MLP neurons of a small language model. Each row is named by its layer, matrix (gate and up: input weights; down: output weights) and neuron, and shows model dimensions 0-127. Each number is 50 + 10 x the weight over its row's rms, rounded and kept within 0 to 99. A neuron's up and down rows have the sign that makes its largest values positive.
After each neuron's rows, "fires after" lists the tokens most often just before its 100 highest values on Wikipedia text that the model never trained on. A number after a token or word is its count.

L8.gate128:64 47 42 43 49 39 22 69 46 51 79 48 38 75 51 62 56 43 56 68 47 37 45 44 55 48 49 54 64 58 39 44 45 56 44 41 25 43 49 46 63 55 64 57 37 39 56 59 46 63 40 38 53 45 40 40 38 71 46 60 48 50 45 55 53 41 44 49 50 43 40 51 69 57 37 50 48 46 62 49 50 45 48 52 53 39 40 54 34 38 50 49 58 56 32 58 62 52 68 43 49 39 50 50 38 57 51 42 60 51 51 35 53 62 33 40 39 66 46 35 61 45 62 40 43 70 43 31
L8.up128:67 54 49 44 60 25 44 67 64 46 33 42 47 57 57 68 39 46 58 64 45 57 40 49 45 50 62 62 42 54 50 36 60 35 48 49 60 66 55 42 59 69 51 64 59 43 48 54 33 54 57 43 63 66 36 45 46 44 54 41 55 47 58 41 58 49 43 55 48 46 57 58 47 59 63 56 58 68 60 44 69 49 49 50 33 63 52 56 50 56 48 56 60 54 55 59 48 50 56 48 71 39 52 35 31 34 40 57 54 36 65 41 54 52 44 34 61 51 51 52 52 64 47 50 35 47 44 58
L8.down128:41 43 40 66 62 56 48 57 68 59 48 45 50 61 50 55 39 41 53 61 53 49 46 52 52 53 59 56 46 50 37 45 60 48 70 56 50 40 52 48 54 29 48 59 47 40 45 42 63 54 53 53 47 50 51 43 33 37 46 59 58 60 49 64 44 40 56 47 37 51 50 49 41 51 50 61 42 48 55 64 57 50 72 65 43 57 47 62 73 48 60 39 52 61 39 60 52 54 58 41 57 64 64 43 53 63 31 56 44 32 52 78 56 49 58 46 62 56 49 49 50 67 59 60 34 30 68 50
fires after: " the" 32, " The" 19, "ex" 11, "F" 6, " th" 6, " l" 5

L7.gate22:41 32 48 68 55 37 48 51 41 61 55 46 34 37 55 52 38 41 60 50 43 52 44 39 49 55 50 35 46 57 44 51 54 44 41 59 50 46 67 57 60 50 54 44 58 43 55 58 53 45 42 59 62 54 55 50 55 24 66 42 60 45 50 62 45 38 31 49 40 59 56 61 62 64 62 54 54 63 46 59 48 53 47 69 45 72 57 61 65 30 58 68 52 41 67 37 42 38 72 43 50 63 41 47 78 62 48 41 81 52 64 36 43 54 44 37 57 49 50 49 50 42 50 45 49 38 47 48
L7.up22:53 52 40 76 49 36 48 67 49 61 62 55 44 43 39 58 47 34 57 48 59 52 48 54 55 45 43 53 46 53 39 32 37 44 49 51 60 47 59 57 40 60 53 40 54 36 49 37 52 55 23 56 43 48 57 55 57 19 35 63 58 42 43 47 59 46 54 50 60 52 74 49 43 60 40 41 46 59 43 61 44 62 37 57 63 51 53 55 44 45 53 60 52 34 61 49 40 42 57 49 35 63 56 51 50 54 56 47 53 46 60 53 37 58 44 57 63 58 51 66 48 66 34 43 44 75 44 46
L7.down22:59 36 61 46 48 39 51 49 54 46 46 36 54 74 51 64 42 61 48 62 38 52 41 55 45 53 40 35 34 49 53 72 49 67 45 62 53 58 41 50 43 58 53 37 47 42 60 54 38 32 70 45 30 58 58 64 50 39 45 60 66 40 48 44 50 44 37 56 58 56 57 46 48 57 70 40 54 53 41 54 42 59 55 43 41 60 71 57 60 26 73 39 39 30 55 54 68 34 55 34 31 42 37 57 53 54 41 39 42 45 40 36 62 59 55 51 50 50 45 43 39 48 40 31 68 49 54 57
fires after: "\n" 18, " f" 14, "f" 13, " F" 5, " |" 5

L6.gate278:50 46 52 52 53 43 42 49 60 59 46 50 46 62 46 47 46 42 49 41 54 54 40 49 57 37 60 53 30 42 44 39 43 40 50 35 28 65 39 42 48 54 50 47 75 67 62 51 44 61 42 72 52 43 53 64 39 60 39 52 35 58 64 57 45 55 27 54 40 60 60 52 49 54 50 48 54 37 54 40 38 57 44 70 54 57 57 64 57 46 35 46 63 41 59 43 41 47 51 43 49 40 50 50 60 39 42 44 46 67 53 38 66 65 52 50 56 55 39 52 55 52 24 27 64 39 53 46
L6.up278:47 47 53 42 63 45 53 53 63 37 56 60 50 44 58 65 48 39 54 66 49 40 52 61 51 35 47 68 55 46 69 49 53 50 45 51 51 46 57 66 62 55 39 50 41 57 57 63 68 34 28 52 63 58 66 29 43 50 59 48 49 40 37 47 68 47 34 69 48 38 48 57 42 46 64 42 43 65 59 43 48 53 57 33 52 63 46 66 53 56 35 70 39 45 45 48 34 52 52 60 45 57 43 48 63 58 47 31 43 53 67 56 51 37 61 50 36 58 60 50 75 52 47 55 43 60 33 52
L6.down278:58 45 38 57 44 66 55 63 64 35 49 65 46 59 60 61 46 40 33 45 56 47 35 52 48 38 73 37 57 54 28 49 63 41 62 58 59 44 41 52 56 63 44 49 73 57 22 41 54 39 41 28 55 45 42 55 54 41 58 47 37 41 35 51 40 33 55 53 43 62 48 34 63 63 55 61 51 46 39 41 53 54 36 38 67 55 41 53 55 30 46 50 38 34 57 67 64 45 50 37 50 56 33 43 53 52 57 46 43 44 43 65 54 55 43 75 51 56 53 58 44 60 60 47 61 59 51 53
fires after: " J" 26, "am" 6, "er" 6, " Z" 4, "ud" 4, "S" 4

L7.gate239:46 50 41 47 67 44 45 53 55 65 45 50 54 51 51 46 46 50 37 53 54 50 49 66 53 46 46 63 50 55 62 48 28 31 46 54 47 47 60 64 46 43 40 48 55 48 58 46 72 60 49 48 41 39 63 59 58 60 34 49 42 45 54 43 58 49 65 43 61 66 77 61 50 58 48 31 58 52 61 31 41 57 49 51 62 51 57 46 35 52 65 54 46 60 49 57 65 46 71 42 28 51 46 50 37 55 41 48 36 63 45 41 35 38 24 58 36 48 50 53 37 37 31 61 42 66 48 53
L7.up239:58 48 54 52 60 49 47 55 58 53 50 30 38 59 59 44 44 59 53 46 54 36 61 45 26 44 35 44 48 56 48 46 47 60 48 58 48 59 44 39 62 47 74 54 44 48 33 45 53 47 49 58 47 43 35 46 54 49 60 48 55 48 35 42 52 63 62 64 56 45 38 54 47 42 56 38 30 39 60 72 56 62 43 51 55 46 28 44 54 67 63 47 56 55 32 58 37 75 56 35 53 58 35 58 66 56 60 47 66 52 43 49 45 48 46 40 51 50 75 34 57 64 46 64 48 49 48 58
L7.down239:55 36 48 58 48 57 55 52 49 28 56 37 43 55 52 59 38 36 33 51 47 50 66 60 61 40 35 64 48 44 52 71 44 51 51 56 44 63 34 36 64 50 53 55 55 45 51 47 44 63 32 38 33 43 42 52 46 47 53 44 42 54 41 49 42 44 31 44 39 54 58 31 42 62 55 71 61 57 56 36 54 55 56 56 43 57 43 54 50 58 36 43 27 44 60 39 41 48 43 66 48 55 40 47 38 55 49 56 14 37 46 52 31 53 42 49 43 48 48 67 42 60 59 55 31 31 50 61
fires after: "n" 20, " cont" 15, " com" 10, "d" 8

L5.gate358:61 51 52 59 47 37 29 44 42 40 62 38 49 47 48 48 32 63 43 27 53 46 38 44 55 26 53 59 39 42 48 58 51 47 64 65 67 43 53 39 44 51 49 53 34 50 58 42 57 49 49 51 52 59 47 66 64 36 51 64 49 49 50 32 63 50 55 35 58 64 68 58 55 45 61 56 46 44 63 63 44 39 46 30 56 51 78 53 72 53 58 66 45 60 63 49 56 51 69 40 52 47 63 39 59 45 46 32 34 48 26 55 59 46 56 44 54 64 43 59 67 53 38 39 48 57 37 41
L5.up358:53 52 41 51 58 67 49 45 47 39 53 52 50 48 51 63 46 28 39 43 54 44 44 39 54 52 31 46 41 49 38 56 65 54 55 81 50 48 50 60 59 54 53 53 25 69 61 21 57 42 57 48 49 39 60 53 68 56 62 48 49 75 43 41 55 49 47 65 48 57 31 60 52 50 42 45 55 62 52 58 65 41 39 64 61 60 44 58 45 55 48 36 45 63 59 46 62 36 72 51 41 51 54 41 29 52 47 71 51 55 36 47 47 59 55 48 54 40 45 68 50 43 52 45 49 30 64 53
L5.down358:62 48 45 59 57 61 43 51 47 53 52 40 54 52 35 54 58 32 31 54 50 45 37 45 36 56 44 49 55 42 41 60 45 57 38 58 57 43 51 58 49 38 26 49 48 57 55 49 48 55 54 63 53 47 43 44 49 45 55 49 49 66 47 40 64 42 74 51 50 54 30 80 47 43 37 52 44 62 53 36 66 34 52 52 64 52 64 49 43 47 43 40 50 52 57 79 66 51 44 38 52 59 57 53 45 31 39 47 53 44 19 66 59 65 55 49 64 45 43 40 53 41 42 43 44 40 68 30
fires after: " l" 16, " e" 11, " B" 9, " E" 9, " b" 9, " C" 7

L5.gate481:63 47 64 52 63 41 57 69 47 39 40 34 52 45 43 48 33 66 68 51 51 44 59 54 65 59 42 63 48 49 56 46 54 79 59 56 55 57 50 42 44 39 65 62 55 70 60 51 55 43 56 57 23 62 37 43 55 28 51 43 57 61 62 31 50 53 41 42 60 45 61 49 58 53 56 55 52 45 63 51 52 44 48 63 42 46 57 29 55 73 56 41 51 37 40 47 53 53 36 45 65 54 39 54 44 39 68 49 49 43 67 39 72 45 57 45 57 59 63 62 65 46 30 30 44 62 50 57
L5.up481:47 57 63 60 52 55 46 48 41 60 59 52 69 44 58 56 52 54 56 50 63 63 32 56 39 44 45 57 32 64 52 51 48 44 46 38 61 57 68 44 55 54 53 37 49 55 54 26 45 56 52 48 25 43 55 35 65 46 50 43 57 68 38 55 27 58 54 62 55 54 47 51 43 39 63 48 30 49 48 57 59 48 64 35 61 61 66 53 39 44 61 37 31 51 59 59 39 54 54 73 48 43 43 51 45 53 49 26 42 32 33 44 61 44 48 57 56 59 71 33 54 41 40 49 49 37 52 51
L5.down481:45 50 47 47 43 42 60 62 54 41 76 43 41 40 51 60 55 40 47 51 49 60 64 43 53 42 57 37 36 49 50 66 54 52 48 76 41 58 48 40 74 56 50 55 47 39 49 53 56 55 34 54 61 45 25 55 49 54 45 50 62 52 58 56 62 68 63 48 61 46 65 68 41 43 51 33 61 46 50 58 40 28 70 56 59 58 62 55 47 37 58 49 35 51 53 27 44 52 52 28 53 52 70 70 41 33 44 35 41 52 53 54 54 51 38 65 59 42 58 46 47 29 47 46 55 41 42 49
fires after: "y" 23, " M" 17, "ip" 6, "pp" 6, " m" 5

L6.gate478:38 50 71 51 58 60 53 57 42 60 63 40 55 38 43 44 62 53 37 56 35 44 56 55 56 53 53 46 58 58 46 58 54 39 65 63 35 48 45 45 54 57 45 59 38 42 57 38 51 44 51 52 54 56 47 39 75 47 41 54 65 32 43 60 50 60 64 55 65 38 61 34 58 56 51 63 71 45 65 38 50 58 58 57 43 41 48 42 68 54 53 51 45 56 65 43 34 50 69 48 66 51 43 55 43 67 50 43 54 40 54 55 52 48 51 48 54 24 65 60 24 38 54 51 71 51 51 67
L6.up478:34 32 39 47 62 65 50 61 49 45 51 44 38 35 42 49 54 49 56 56 67 46 65 33 55 48 53 54 52 58 71 45 57 40 52 68 42 44 51 44 58 42 40 50 42 41 65 48 44 67 55 48 62 52 37 53 60 59 41 56 45 48 56 65 54 57 56 60 75 45 62 38 51 49 44 57 75 46 65 59 83 73 51 57 31 58 50 58 45 71 49 47 44 61 52 42 52 54 51 54 59 61 49 23 58 43 33 58 43 57 53 70 41 41 48 41 42 44 73 59 54 52 58 64 45 65 52 58
L6.down478:46 40 42 50 54 34 48 40 58 44 45 54 51 29 48 65 52 55 42 66 62 44 46 48 53 46 62 50 59 22 62 30 54 57 37 52 52 59 51 53 37 48 36 63 44 59 37 56 39 62 49 42 42 47 36 37 58 42 53 62 54 60 42 43 45 74 54 38 44 54 66 52 47 34 43 51 63 49 58 39 59 62 61 52 35 51 60 47 52 64 62 50 40 39 55 40 30 47 55 49 43 58 45 29 47 56 40 29 62 57 50 42 57 55 37 40 48 32 42 62 56 46 61 51 41 64 65 33
fires after: " t" 40, " T" 14, " s" 7, " g" 5, "e" 4, "z" 4

L5.gate342:55 58 54 47 62 50 33 47 44 50 46 57 68 53 62 56 51 82 54 60 51 55 28 70 56 28 63 37 50 83 43 65 53 54 56 60 58 49 53 48 39 44 62 62 38 49 49 51 55 57 54 41 50 60 47 56 41 46 57 50 48 66 54 52 66 54 47 48 76 46 45 56 59 40 38 62 46 40 55 42 40 63 58 42 51 53 48 69 61 54 61 63 54 50 52 33 43 49 52 41 52 56 51 39 61 59 49 36 49 41 64 63 63 37 37 58 51 51 59 63 44 56 44 67 59 50 71 33
L5.up342:49 68 38 61 55 58 50 31 50 46 42 70 35 57 54 68 60 72 35 40 37 41 50 56 62 39 61 49 54 48 61 37 70 51 42 50 56 36 58 63 76 54 49 56 49 61 55 36 52 50 55 47 44 77 36 63 52 37 60 59 48 52 46 65 51 49 36 61 52 59 41 42 66 52 44 61 47 61 52 35 52 50 55 42 55 48 56 55 57 49 49 51 55 34 37 39 41 49 64 50 48 69 36 73 57 63 51 52 58 35 54 49 40 40 35 57 62 65 46 53 58 69 52 28 47 39 41 48
L5.down342:47 68 60 64 49 61 55 56 60 55 56 50 39 46 45 61 64 42 48 47 49 49 39 65 48 68 50 44 43 52 49 44 48 34 33 73 44 62 43 35 60 68 42 46 51 43 60 53 54 54 58 40 51 49 39 66 52 60 31 54 50 51 55 51 58 40 44 60 41 28 46 45 39 48 44 45 52 67 55 42 56 35 51 42 53 48 54 56 54 36 30 61 49 44 52 44 46 54 62 41 63 41 48 59 44 38 48 42 43 36 43 51 33 67 44 41 47 49 46 37 47 52 27 37 44 70 46 51
fires after: "o" 15, " h" 10, "u" 8, " r" 8, " T" 7, " H" 5

L7.gate186:51 44 64 49 51 65 33 53 43 51 55 50 49 56 54 36 55 41 40 52 45 58 65 50 49 35 57 59 52 58 50 44 57 58 49 50 60 57 59 50 51 37 50 52 62 62 61 45 58 41 34 39 51 38 73 30 52 34 51 48 67 50 41 67 46 58 46 59 48 36 38 48 39 57 52 58 46 46 52 45 41 32 50 71 42 46 60 56 52 42 41 43 54 54 55 45 56 68 51 69 47 39 47 62 72 62 41 42 72 48 40 43 58 47 53 46 45 36 43 73 65 41 53 36 40 25 67 58
L7.up186:55 59 60 59 47 45 58 61 39 58 56 41 42 37 33 57 58 60 60 39 55 54 49 68 39 58 57 44 51 65 33 60 43 60 56 54 56 19 55 42 46 51 45 60 38 61 57 39 32 42 54 52 35 42 52 58 67 55 51 52 46 51 50 65 52 44 43 47 64 50 55 47 54 57 43 47 18 49 48 42 43 28 65 39 42 31 57 52 35 66 44 47 35 54 31 47 64 56 54 38 43 49 58 48 37 35 37 49 55 44 40 44 45 60 50 48 62 46 58 45 49 35 34 55 28 47 42 45
L7.down186:55 31 57 35 43 21 59 61 66 67 61 62 50 54 53 52 62 36 53 47 58 53 59 51 47 50 44 45 52 35 42 44 46 47 52 58 52 56 50 40 61 49 61 60 46 65 30 58 65 34 47 55 51 54 52 47 44 51 59 57 67 67 51 64 54 67 45 64 42 20 51 45 49 61 66 45 40 53 34 48 51 58 76 56 32 35 76 54 61 50 48 46 44 55 45 56 50 46 41 47 51 38 59 68 51 42 50 38 60 50 44 52 69 53 45 61 41 51 52 50 41 33 45 44 30 34 47 64
fires after: " cl" 14, " sp" 11, " M" 9, " m" 8, " l" 8

L5.gate148:55 57 42 55 53 42 45 44 58 48 20 54 47 57 53 31 49 67 59 51 52 57 46 48 46 49 55 48 58 39 57 34 62 51 62 43 52 61 55 66 61 54 59 46 42 56 21 54 43 49 41 64 59 60 60 57 43 45 40 67 58 52 36 55 55 50 33 60 50 45 29 43 70 52 37 51 66 64 55 51 42 42 49 55 67 60 41 56 43 67 51 48 48 41 64 47 56 47 37 42 58 63 59 53 58 46 46 42 72 62 57 49 40 46 56 46 51 56 59 49 40 64 30 50 39 43 34 43
L5.up148:47 70 80 57 48 50 48 51 40 47 35 47 60 57 51 63 50 47 44 49 54 63 54 52 59 44 51 43 39 32 48 44 39 48 41 41 48 55 37 52 43 52 66 36 45 44 43 56 40 63 30 43 45 63 44 32 47 51 27 54 72 49 25 52 43 55 52 54 69 44 64 31 62 48 43 44 60 45 61 48 58 49 59 64 67 45 53 52 53 58 45 63 37 27 59 47 49 45 61 69 50 48 45 54 43 42 48 55 48 61 58 60 47 22 42 51 62 76 48 51 44 49 51 54 47 34 29 39
L5.down148:56 66 42 64 50 59 43 42 32 60 70 45 51 37 42 71 38 56 36 67 41 52 32 43 49 63 55 58 31 52 32 44 44 50 58 50 47 44 64 48 42 59 57 57 54 48 65 61 54 51 51 33 55 41 69 46 61 62 34 51 65 34 61 44 49 48 60 61 52 46 71 61 62 51 45 56 42 53 37 52 50 42 39 52 42 38 29 56 46 47 55 56 38 52 41 55 39 41 50 38 52 58 47 50 50 42 30 45 44 46 52 64 65 45 53 55 57 47 36 59 50 62 39 44 43 45 60 43
fires after: "at" 11, " F" 11, "um" 10, "f" 9, "om" 7, "erm" 6

L7.gate434:51 42 43 50 48 30 52 51 55 55 43 41 35 35 52 54 51 31 46 47 53 29 36 56 55 48 59 52 55 51 46 61 49 44 39 67 44 32 46 55 24 35 52 42 39 53 41 48 47 47 65 55 31 67 53 60 46 61 50 58 61 24 43 63 58 48 42 49 35 36 70 60 61 42 58 67 63 53 57 65 37 43 41 67 47 34 51 64 45 51 50 56 58 53 46 39 47 49 53 45 51 42 58 47 45 74 58 56 67 46 37 62 40 67 51 38 41 38 50 35 57 64 68 55 44 58 43 60
L7.up434:59 55 60 60 58 53 48 36 31 70 68 60 64 54 69 48 49 64 64 56 57 61 48 46 39 56 56 38 39 60 56 54 48 63 45 56 60 59 51 47 54 44 60 69 59 48 67 60 51 31 39 51 53 51 52 29 47 42 62 48 37 59 59 43 39 68 47 62 39 62 47 37 30 49 67 45 57 49 54 48 55 59 49 54 46 65 47 33 46 60 39 22 53 50 52 55 45 58 47 74 47 43 24 36 59 52 57 36 37 64 50 39 53 30 31 42 52 58 41 48 48 47 54 40 52 55 34 30
L7.down434:52 58 49 33 60 58 49 61 53 40 49 53 49 48 47 54 40 49 61 42 39 46 47 68 53 56 64 56 44 22 60 53 43 36 43 39 61 38 39 52 52 69 48 58 71 42 47 40 47 62 53 43 52 68 37 52 48 35 46 47 46 87 54 48 40 57 47 49 50 63 46 58 56 63 42 65 50 53 69 46 58 42 46 56 55 53 59 44 57 49 44 64 36 45 48 38 65 42 54 59 58 45 51 37 53 44 39 60 53 49 56 49 52 56 43 53 52 46 54 53 57 61 44 59 44 59 40 36
fires after: " m" 19, "iv" 17, "ing" 7, "erv" 5, "duc" 4, "ourn" 4

L6.gate322:60 58 44 44 49 46 55 46 44 57 53 42 54 60 58 53 56 44 59 55 52 62 38 46 40 44 46 52 44 41 18 55 40 59 64 56 51 49 50 55 39 56 54 60 31 66 51 58 39 50 73 42 49 47 45 47 61 51 31 59 48 51 57 28 61 41 57 60 42 58 61 47 41 56 75 56 67 39 45 53 60 49 59 45 52 40 41 41 38 41 57 59 34 43 60 46 47 35 49 43 39 51 38 45 69 48 57 52 43 63 28 62 45 44 60 55 50 51 60 63 64 58 40 58 57 55 45 43
L6.up322:48 52 53 46 45 51 73 51 43 79 47 46 54 51 51 56 44 34 55 46 56 42 51 51 43 41 63 55 47 45 44 40 59 53 59 45 32 59 40 44 53 62 37 63 26 71 70 52 55 53 64 43 41 37 32 46 49 49 36 59 52 51 67 52 44 55 56 42 60 43 33 47 45 47 58 40 44 28 52 49 64 63 68 50 69 55 47 45 44 52 37 43 27 37 59 63 52 43 64 38 50 49 38 49 57 60 54 62 45 53 23 37 44 52 69 58 49 49 48 56 50 52 42 54 71 42 45 48
L6.down322:53 43 37 52 35 44 63 54 60 65 46 66 51 36 49 52 35 30 23 40 45 38 66 40 57 44 63 52 48 63 53 56 61 45 63 50 50 60 41 31 66 46 47 52 39 64 55 54 38 66 47 43 38 47 41 53 55 59 49 45 42 32 48 54 47 52 57 61 51 32 51 49 51 61 31 53 38 55 59 40 66 50 41 46 52 58 46 50 45 49 50 56 55 51 49 62 51 51 51 67 66 49 53 41 52 51 53 41 47 60 36 35 36 53 60 54 40 41 40 53 47 57 40 61 42 45 50 42
fires after: " b" 18, " B" 12, " m" 11, "re" 8, "b" 7

L10.gate99:54 63 63 57 61 52 63 44 37 32 53 48 51 38 50 38 36 56 36 44 65 42 45 48 65 53 45 52 50 48 57 63 47 43 38 44 63 57 58 59 39 58 50 41 38 38 59 58 61 40 68 41 65 43 72 45 49 57 49 70 78 68 46 32 55 57 48 63 61 34 42 48 63 59 53 44 57 27 55 71 58 63 60 67 55 64 45 57 30 44 69 52 57 44 37 57 50 55 36 64 46 50 61 52 41 47 55 45 52 63 65 41 40 55 53 20 59 50 46 45 48 53 57 42 67 41 64 31
L10.up99:55 36 23 48 65 70 33 57 38 46 52 36 57 40 48 36 32 37 34 56 50 48 63 45 56 61 40 44 37 47 46 34 43 56 43 60 42 38 29 57 58 46 54 44 66 65 54 44 47 41 46 51 56 56 59 44 57 43 36 56 58 72 57 62 50 56 44 54 69 47 47 45 65 38 48 47 41 55 42 52 49 47 46 70 41 35 44 36 42 51 44 60 70 46 45 42 52 34 47 52 50 41 27 43 57 51 49 50 52 38 48 63 29 54 51 48 56 42 29 51 81 49 46 46 50 59 56 44
L10.down99:53 42 62 56 72 41 64 51 35 63 56 58 38 59 48 56 55 51 33 59 41 55 62 55 47 38 49 54 54 36 33 62 48 44 46 54 46 55 77 45 47 50 46 61 33 31 57 62 74 35 51 48 33 67 47 59 46 61 40 62 49 53 50 44 59 54 55 61 45 63 41 40 18 40 46 60 57 29 57 56 44 62 52 50 57 47 39 45 46 46 71 42 43 37 52 64 46 46 51 43 51 58 53 32 42 39 65 39 48 59 33 55 48 53 61 41 61 58 42 43 43 34 43 47 53 60 55 46
fires after: " " 37, "," 20, " the" 7, " to" 6, "." 6

L5.gate82:54 49 34 49 65 62 41 58 43 28 41 56 35 55 55 60 38 73 53 52 71 52 66 38 39 32 46 52 41 54 58 53 27 46 55 27 45 48 43 32 44 50 61 45 49 28 61 72 64 54 55 52 42 42 43 45 65 41 59 46 46 51 58 59 58 55 34 59 47 50 49 71 60 47 60 54 69 50 47 58 50 59 53 48 46 60 58 76 43 46 54 53 49 41 71 45 62 64 57 59 54 39 51 49 48 63 46 49 68 63 47 51 44 49 48 55 44 57 57 50 44 57 38 65 54 57 50 52
L5.up82:52 37 37 50 50 58 60 59 58 36 48 48 34 54 50 59 57 58 54 45 49 50 42 42 36 70 42 44 45 64 50 40 59 46 48 61 65 48 44 70 62 53 43 60 64 58 45 45 73 58 46 67 51 48 33 40 54 36 47 44 56 57 55 45 40 31 47 44 45 48 56 45 43 50 62 48 39 34 58 72 47 47 44 67 62 61 47 65 34 54 53 56 42 48 51 47 46 41 63 49 49 47 52 55 40 52 62 46 54 69 62 45 32 38 49 42 38 58 24 54 52 53 48 62 44 63 49 59
L5.down82:52 45 46 57 61 48 59 44 54 36 47 40 33 54 46 58 43 49 36 55 43 43 44 50 67 50 40 51 48 32 62 63 33 57 46 55 43 55 58 48 68 52 54 44 49 50 35 45 68 53 38 52 62 44 43 39 49 29 51 68 52 38 66 63 47 38 34 61 54 57 65 42 42 45 57 29 51 47 46 72 48 45 46 42 53 56 49 68 42 56 40 31 62 33 67 69 59 44 58 41 49 71 57 42 47 44 47 63 44 38 60 38 41 45 48 57 50 38 26 64 36 50 40 63 63 60 48 56
fires after: " A" 19, "n" 18, "orm" 8, "om" 6, " com" 5, " a" 4

L8.gate86:42 53 53 32 52 44 53 55 59 50 56 47 48 52 35 43 52 65 19 67 58 51 57 48 52 43 36 41 56 31 48 52 58 63 58 65 28 44 41 54 55 46 58 41 53 44 33 35 49 50 56 54 45 61 44 55 38 53 61 40 62 47 56 47 36 53 45 58 73 32 68 35 34 58 57 49 39 38 55 51 35 35 65 47 50 31 56 41 57 58 37 53 51 54 53 47 47 46 67 58 47 66 56 54 36 61 57 58 47 48 55 41 60 67 53 59 58 59 41 43 71 40 50 43 59 57 71 49
L8.up86:52 54 70 30 39 45 70 54 41 46 53 51 53 52 43 48 48 54 24 39 60 52 71 58 51 54 54 54 52 41 48 61 59 45 55 54 46 71 60 60 59 54 52 49 49 41 58 53 47 55 45 65 43 54 33 53 37 42 35 48 38 57 67 55 53 60 43 44 37 35 42 45 47 41 47 40 64 47 37 58 50 47 52 57 61 32 31 42 49 68 22 34 47 54 48 54 43 48 53 39 43 64 46 17 41 52 48 66 45 52 42 41 55 53 36 41 62 54 58 26 54 63 62 39 53 48 38 45
L8.down86:44 34 69 57 56 38 51 56 59 55 39 49 57 48 40 70 66 52 53 48 53 45 53 36 57 37 68 51 48 43 77 43 46 73 45 55 53 58 37 49 39 49 56 64 42 55 55 52 48 49 43 43 44 35 59 54 68 58 38 66 44 49 53 53 35 41 41 74 54 57 49 41 47 45 58 51 59 33 49 37 46 17 50 47 58 32 51 39 46 65 59 43 43 52 52 60 40 39 47 54 45 58 42 60 36 63 46 76 64 51 42 54 54 50 59 40 48 48 66 40 36 42 40 49 42 54 43 51
fires after: " s" 17, "e" 15, " h" 9, " me" 7, " bec" 7, " wh" 6

L5.gate266:59 46 40 56 67 59 72 50 37 44 52 56 55 27 53 43 47 52 57 70 58 45 64 42 58 44 58 58 68 71 61 55 70 60 30 39 63 58 51 55 55 33 61 45 56 55 54 52 52 61 49 47 58 62 55 35 52 52 49 55 57 49 66 55 46 31 43 43 60 45 39 35 60 53 65 37 39 50 45 61 51 47 47 61 33 36 51 69 52 65 41 61 69 42 51 56 58 62 59 78 53 72 37 55 35 29 37 40 48 44 50 50 40 46 44 47 54 53 58 40 52 50 39 35 57 46 60 61
L5.up266:47 45 49 52 50 51 59 65 41 45 68 54 47 52 39 55 37 35 54 52 55 57 34 46 44 62 43 37 62 59 54 60 40 36 50 56 66 27 40 58 42 37 68 48 44 61 54 49 70 51 43 55 38 43 48 57 51 44 47 57 32 39 63 58 36 50 48 67 60 47 43 39 26 45 54 63 52 55 53 39 62 48 54 54 65 54 64 63 37 49 33 43 45 39 53 56 66 48 42 47 55 53 29 33 40 61 38 51 54 45 47 57 41 32 30 52 50 46 51 64 50 60 43 50 73 48 34 51
L5.down266:46 47 35 49 42 40 72 52 59 50 57 39 50 50 36 59 47 42 43 49 53 39 56 57 61 46 42 54 50 71 47 41 45 47 33 45 42 47 61 46 61 56 48 64 35 45 47 52 44 56 49 46 42 66 63 32 36 36 63 38 36 36 43 47 77 53 27 44 48 40 61 47 41 41 61 55 53 57 53 50 66 58 21 44 46 47 53 47 54 57 26 47 37 26 54 35 62 57 42 40 65 55 50 46 52 53 51 49 60 42 40 47 54 53 42 51 47 41 51 59 47 60 41 40 54 62 47 52
fires after: "." 42, "," 14, " wh" 10, "et" 7, ".\n\n" 5

L5.gate385:54 58 37 26 55 56 32 75 45 57 53 52 63 56 45 71 48 54 57 63 38 31 55 57 46 58 37 70 36 43 51 43 60 47 46 38 50 48 42 43 51 42 51 56 48 31 44 75 59 41 53 52 48 69 59 60 56 37 68 44 66 62 61 57 60 67 57 42 41 66 49 41 43 63 63 40 42 48 50 46 27 60 37 41 38 44 60 54 48 46 44 37 61 60 46 64 38 31 66 47 66 42 58 51 39 51 45 60 54 51 40 43 48 32 55 53 42 56 47 60 47 37 47 51 44 49 63 57
L5.up385:63 51 22 45 37 43 44 62 59 46 64 55 66 35 46 55 43 66 47 43 46 59 41 53 49 53 52 54 50 41 42 49 34 70 74 35 54 49 47 50 51 55 49 49 53 63 70 52 58 46 62 59 51 74 35 55 46 26 56 55 54 49 58 50 53 74 44 54 63 42 41 67 50 70 47 71 47 41 56 39 46 55 59 33 45 59 36 48 52 45 53 45 64 39 46 70 52 46 57 47 51 52 49 47 34 36 43 71 51 55 38 63 47 54 38 45 43 52 51 59 47 44 64 60 60 42 58 45
L5.down385:52 39 49 55 49 46 47 45 56 43 62 55 55 43 46 66 52 49 49 57 52 63 51 39 30 66 49 40 54 54 25 45 45 48 68 67 41 42 35 36 60 48 48 52 62 58 42 44 36 44 64 76 60 53 56 64 55 38 39 49 44 49 48 27 59 53 55 48 45 35 52 56 53 65 48 50 39 52 44 64 62 68 69 46 41 53 49 41 48 37 39 67 51 41 47 48 68 43 34 52 43 52 56 49 37 28 50 60 50 37 55 59 57 56 48 37 60 48 45 45 23 61 59 51 58 36 58 43
fires after: " th" 21, "ver" 17, "'" 15, " Th" 9, " he" 6, "ex" 6